From a checkpoint of a small transformer trained on Wikipedia.
Architecture: RMSNorm before and after each block, tied embeddings, normalized queries and keys.
Training: a variant of Muon for these matrices, 9260 steps.
MLP neurons of a small language model. Each row is named by its layer, matrix (gate and up: input weights; down: output weights) and neuron, and shows model dimensions 32-127. Each number is 500 + 40 x the weight over its row's rms, rounded and kept within 0 to 999. Numbers have three digits each. A neuron's up and down rows have the sign that makes its largest values positive.
Before each neuron's rows, "fires on" lists the tokens most often at its 100 highest values on Wikipedia text that the model never trained on.

fires on: ",", " .", ".", ":"
L5.gate311:503515462459526534495476438509531489475500489434558508499536499491547478578469484485507504485526499475507486475461533461485443465416484413548508475478533548465501482512470465484503471443525485459459508450509545487429425576524487506479504429557418469572510512491482425477444524498526529462
L5.up311:503556532532561536556487525565444594495579508490509491568472577494507496531431477520527550552537509488521433426510519507443532473482516512519526482492508508505472513526451480459473442546414576573492553593518466443461549488478500399502480499553443500509499558486518568486537462439489524483
L5.down311:479546481485584505464479505466575537541477528598441485537557478495528484612505552535467508512596466454483464386592531500500512600539508512490500461491499490502455478544558490517523425476475483547545441506504471494450491518455495533533507503474534440515433538422497431500569451513558480461

fires on: " |", "\n", "|", ";", " (", "\n\n"
L5.gate77:433541509499450494500485487485508541500495513453452432488553517512521509498542511462473551483477485473504435541508518453488507433453522517464472509481511556422489503501477498464422561514506552498548496406509404491552471568600503457457527571546419510523493570522499522495538473450430485534
L5.up77:498504536483442518466512495418450535497439509464503544450535510546516536455463544486489502533495500483503454475525541497499551517472494531557485527478501491476428430458535434409509495452524472478511485469493510504482491558557520470503492556439470495557494521450579547499404434523472495498
L5.down77:530458446455545502465487571587502497545516446442538516495449512556579488476511396479481483537510454531549435479477504469470497520533556422430515518577490480541512512598463443480575481512557499512481509491517465512401597389477493463494528461488558452485558460437551493526434449499508503466

fires on: "–", ".", " (", " Time"
L5.gate352:492449519431473541407497561520488499515448585473510583466517523504500488458398430501472633486428501475550577475531458449533462476442436433531553546474569506503487511502548485461560522530509479521418518481563506461499472472513517504423474449522422525532468457503521418544458543463516499491
L5.up352:431500479514543507569486431515470457564453522425487530486403481526513519524536472515534509420459513489522512569515465488469532502498473531501491476480570488453518458488448517548497549481487467453528548597485452519465482507501480474538477522491472511503434441536537540492532580450534446498
L5.down352:447529395486494485422480483489456494452494471441544494433507444449520526522495446608484525481572514494574545537550504485525457455468551446503518469552494491529479506578525521576490504500482537548517523483505509507498487485486499526431518530499487498468534508500563469441435466519552470581

fires on: " |", "|", " No", ":", " A", " Ak"
L5.gate54:543414409504463487529454535515549469578490450536571424489528438520501479516500408496538497500476495469410457491491507505470421466536488538498494478405471471524492428506494537500531458491416457484563540433525528485534498527483525525461464500476411530529483548501483449475448529500487463530
L5.up54:423448497487471448491522567464495501473447448515484523433514500444549491523438532557499465518501528557514464503519559521502515424367501501444520512562462495450534469604512475607495532433518514478496460515471445482428485496571487491504511503467468503510541440457488481525553559515445460472
L5.down54:555444539520499527495471486514487506536564497443555435500447375484516500518473490472545505527480434505465482432486422495462424511505490543425529426492472475502483501509533482530537429536432487501500468388502501510487491453519554446422448508469488519511502478503537505520529475515522497516

fires on: "|", " 36", ":", " 21", " 5", " of"
L5.gate314:538503519465432527499440524539528430565509449524523547541536527469495437458445482521554543526479505482454510442452542443567559501494462503514515536514515411558508514528409427469530502556542475475526460524468477550496488523472497516526610432497468544441572492471523480486447527503520490493
L5.up314:492481432521427443448449502417517468446492477545524528468491519496468395447447492548508512511461486496501528534419501491540444463410450493498461473534454436476507507431449509469454475542583501446451519558545456504535547551430492507542519472452521480489403467505546533503519562446534469565
L5.down314:482465527480608527435522475513472506436490572467538501506440560465425542514470480499476508472516436407549479522539510494491444501541498465521471465550534545478507544478525460580514498445460490521453540507571529496469527506552573510476419540553514509543480466520480500463538479568546508502

fires on: ",", " before", " after", "After", "|", " while"
L5.gate181:591571492399487450476523498474536503568518534549547496461499515483501446487537445460478475463511489540530529489515485517543487428508507403513514529508470524465495488467485428515429496466507543541524432500415533513524508517426412461466560504450529435510463479499490468458538457519471473530
L5.up181:466522485502537493514543466527541474462524561490463532552549562456551517464544459558552419463528458471479419554483510480534519464557575480478489519464455540493501496573480429436487462515553500446470456490473446556554551508598554564555486538561530528536413552601492509506457426560446508465
L5.down181:454560510420549412509456571466528574492472491438484541495509508460490502442454473509504568526467541443495516542459595506406499438421467474588547512473474547520492490492473477464462462458596425515509501490511549536427550499514519496499461474499542446523506549534608470527461506560509466459

fires on: "=", "gen"
L5.gate151:503492450474501515483461527475444526407539451531497459459484488509457520523507513496555510524501456605568463491531513486430522568466463532522466531521491503495478529446473520554477533465477441457443503490521458484510534524470448480553486476575467520488527445467465443502566452521528518442
L5.up151:524453477563527515412448488500517493499571531522538496488440452473472532475482491504507495554478533480468486459447506471473461470474412534502449438602505473562495520461434542556476449434523490487506462546542513460501486421494471514482460532439496481523506507484518514519539440559503579460
L5.down151:485608459459511456519443508462480469533499578474553497543579497538456554470470493499497557457570537467531520512536520559560489484506508463583518508439542547489525538511506517491508547512481490465485502494541485578449500501527592524514501500511540499521471448541500525530480387434503469581

fires on: " was", "\n\n", " Edwards", " Di", "-", "\n"
L5.gate308:466567430506498494469525476509458499476508510524548511444489481484451519516483523451457529491454549554470387497418478491580550485479448450546459431509468522531503481586571567500498471481530479559490476492565535445497500475528509490494447491509516539530547499526482570535520545490460530457
L5.up308:500505602455575474468515427550492491572456454503544450530578560417521479489437501394522433565487465458447491476458484564484466507500539521484411542454584577539395503489446484524492492498516482496479512506579519465496550454499507505494493503446398500499540533497500503482433447534442539505
L5.down308:475546457560460530513490508552512492467535553526475527542470536537496549466496497560544555533477503530478453576523513471571508514516504526507548539545479524469554507470519523468502504534528444511469534469490518529451557579513499520557496555523456513565483473480464493423547552613556497454

fires on: ")", "-", "que"
L5.gate275:495501494475525507480505506525397482484506481514534486491560533530501503474579495497502469520438570461518501565432533470522483497504535458431456544558521424477441527485528548488485480501438467466508431526386563439514491463431473465501489575587498593558480491535527566545578563474432532544
L5.up275:473515485461444533519483504503567522564555523512489510564403612485477520511553540491554538515453472515491567524551550512480460504484508451391493557492508497459495502480544466486469505544521507406531438579471572471536505481549529508490637538526506519499481535498556461580494467474427542525
L5.down275:478499481561412499528514492538586471515566462537500494467484527532511550511555481550475469540577476520553425430445447470504541517542610494539569477490521537522532483530482542521534480548544538468528507472541451529517485437487476513481456533411513505477503477495460544481487497485535473444

fires on: " |", " 4", " 10", " 7"
L5.gate197:436427554542511489505456425506569497482528479449546491443448474463542491444416543499483523513515498510511488521459553508601482489413519477531525517449553554531479459528524488513555607445565529574524520473486533479462463592487452478514532476463442475532553583577506484469514536476426509506
L5.up197:470456442455445481546537513475460461493533520545540441414503506506469432466487518490485435477551421448475507485554547482524426493490505568538573517518523453507452474526559525519571517552489510411537498503511580544529414523535549494538582537513450498443487556537468443457524584480470525484
L5.down197:432522508529530498434521488524564520504478506486508536439489462473531487519477503456532557498505483551512534531434503459534473487523478495531548459503523520486431561470455447543514547463533478544576546524517580465491476527481463513503504503564435457494524532559434532406466488497488554526

fires on: " 0", " le", "%", "ens", "os"
L5.gate186:534441575531487477554516451504517497498525462526511538525471480408556501509530507497519546500524450502523456478510558513443483516510435554500600547509460524516503538512481474516511464547442477468561545470511455534478424419538494533512459458424483517487528548517440608491502540469581456479
L5.up186:512551480408430486511483463448411459456498522449490609536491487498518501519523436527480480461541459519584492502525504519439478523528493603445503570525488548420457423530509475446488442494479407536487437579535493481507500507478519525503486531525501474462511496530466538494493484466535520438
L5.down186:562452468593531492488453469508486547522479464541527434481506452511449501505437542558494500525437528503511495504506514497560543477525495517545475424502488470475532498495525497470510493518420544488474575409519511471478474500504489419486454508550497464514492489470558567440479498537571470529

fires on: "–", ".", "-"
L5.gate73:494518507426550486506507464487500496562475520500504452501506507525515442541475506563545549500527497481464537508464475495447490526550499451466411541443484527471490451527482453484558453469493511560466534541471450453489440488471484542466432448468428523525484512475542424509496556494551463538
L5.up73:563469501521491473485512505538517485517516525527535436526472472442453527537462535535520554420475445527475521458390499517480477569501441452478483495530477508471471518528496423534544427539487474467560600552484551536490508540520533443537531458534518467520478559479510563497556514485518430488
L5.down73:474481509460492492467521530513498489519514473498467506489493451530503492531520560486514537516568463510487500410497527432564442505457525495514513473642493480539486515524528592538521475479516512492466475501513482481523483471486462520510473469515496508483439532490453514491484491531493567488

fires on: " |", " G", "|", "-", " m", "."
L5.gate41:529470504551551532477515501513457444517508506473547493448543487570457439508456497509479459538465466580413443550415503548514489472513480434452441488525414463543501476457540522480430546469461475451440498450463501505558508525504540476466432535539449497570397525538469498483470542520456427506
L5.up41:481497552511508531507499559603493538490451506505490470447532457491498471524449542540456468526499425511551483508416451571463458516471507463501422475520461483528520467467504527417496498527482465503523496563571432460445493496509506531489534519474490487530498446483526535476560498465503462484
L5.down41:405538445443528504521509510490470513589509508506493506497524549444516525439477451536555549499502588491547563485555447385458490521561528510527528549481550562466446523513476488552498513540511506522514489576451528454550505497560477520507495473507542509512470484470520452516498448516525450514

fires on: " to", " can", " would", " of", " and", ";"
L5.gate127:514474453496501550560507507511427479479482424454503507508441465474488436484488566432499507508507508453407532541495522575458485451492516503501507566451549615535521473482471477518432545510559553500475457482455491599537509524442533560489539542514590534491475493481486469482425500507552511513
L5.up127:453519508486453526481499478449452536512581452521468432487482549558517529537487487463426491540504465542388540476589479538463537508527560541481442497388500524537447513477527565462495481441457514520497494553494526483507444517506474449501513526557562505470464484450475545486501489482521449497
L5.down127:539540512471463456525543516515569469503485545529498461495482453509533478484542578502471534516558481554558461532441501534522442549474515518461564508544451485581528537470466445519542516510551517499467501534558511523515496500454496578484474525438452512534475546524421510481549514477558550506

fires on: " After", " For", "After", " made", "For"
L5.gate225:543525522451476416510527526523442449483538521499504538503513557579491544514516452473558477500483503497492550488530475404492470488493572542512441461433504517469541481384494532487521418483452527497551458520467568531496519488469527512492512547539487589526507500464472513455548513510527517519
L5.up225:463515530481517486463502499498450563515498520514471521505522488501479540497518545474548404491540553456410521587495540461514454521535500473506526490482493498529513496446524412473507482443424509527479557474492545516481572512429544516520439467475516480530570527550454434486386529491511555525
L5.down225:532487583517483478478450463544469443543498525473496537521508517549519555473520478538495569513513471525503586509412486514474467503512488483429430431455562548501444469424444441559502449486467522430477491525415514616495519524471498524457505569504499592518490522525490551546505563494506398487

fires on: " New", " Car", " Te", "Car", " October", "amp"
L5.gate8:473466507513506511517517479470574552480491490544498537508452468576454523477493507426480484528502487518496560454545520537535567472544436539499467480607497523570481519506474522502452532555586506533567563493520526547547519442523543560484513534538486423504541457471553530562442464451490515538
L5.up8:455480513479496443399482510532501487450526465556486466473450442548518482580512479514444493522520454434456489514574505504528547473559525500532511468507544491492557540474495527460456507498435471550504567474494475541575566527597551479478540505591515454547539464548434589474525567497537535488
L5.down8:527426521531491535507546522480524452539544450460539643482493542465540509494507536464527528480576497517453528491408458530471457540484544418490551490524514551505486490493549399509564479554534490423469501490456532585469485537414515499582507539463533499435448528501526448487507477505497442565

fires on: " |", "|"
L5.gate425:453507541538576522490510547556521483533461533503528482507500488496517507453499482452545446517502478538454510496517478529537417535412474481571481493443502513507491463457472543506544524524412449513581555456468438484486481527517523533437518521462513550461598519484489516509520439490543477559
L5.up425:464503497518526514450461509496544500459490431538442470475544542508508516539520432528529453440513544469530472444497491507519456497517490444525482502553485497497504392460529508511526485516408534476505539454487513450492526475500456619530570533486538532473507450477420456422563467510482507585
L5.down425:508490484576466460511509523461453513476443530586509550510519562574542472479488507462531496492466468488483547497498462530496462428483555567520528493511428492585540540477475560425471517454521463417524530479454546563515503523495498482490449464487508533455540509529580567520452493515501531506

fires on: "|", " |", ":"
L5.gate187:482520465506472451487530527475551379556446452572498438437466472450528473542515468449524506534494525502456560544484471539488500450446470484507608509439495551581519470530461464513491494510513470553531409446472517490501592492511521541461457484537412494518591488509505530438488527476520511516
L5.up187:474514487525491475544531459514455525526540494521443453496486483512471465518511460524523479548520480532498449464473496509551479449466471529492472560464612499498553515514506517476550496412461484528608561537514467518454499569523519434503524511522524484475486422538515455522458538521535458403
L5.down187:454496495485485412439487477542512426487460502538539439515445530474531514526505397510459486609464506475449446477543518421490471463508473521493604559499493541530497490493469476543479537507559518498553523490523502446526509455444516527446472514502490526500640477515513564515489466602497545470

fires on: " to", " and", ",", " or", "/"
L5.gate92:579455493471592492524524438449578500505524458473487538478497517549485506419463520525457504501527496420498451494507533457517492517513502431526507490459573491517499521492435409586528513520524501541449511513478433560476490418485489511499487509544464518544464509420470477469544572551495477564
L5.up92:463535540475473498589562469490563563500469527492518430457468507481489610467528475477504562574550547532489521522560503538512570468469495506490517536438571479429472526507467436657487494542531495507427514460474583466555533499540464494503565420531573469517474446492503477540522490532478528473
L5.down92:523462402550466518494487544489516523513453457445515501517474476534493488459458459520540469491499476464492482571503492513526506478429467544494435519521531514514488505467507458493529542460514537518572536458480503569477493544473512542446496529507511574615484482481471522400534535524458417425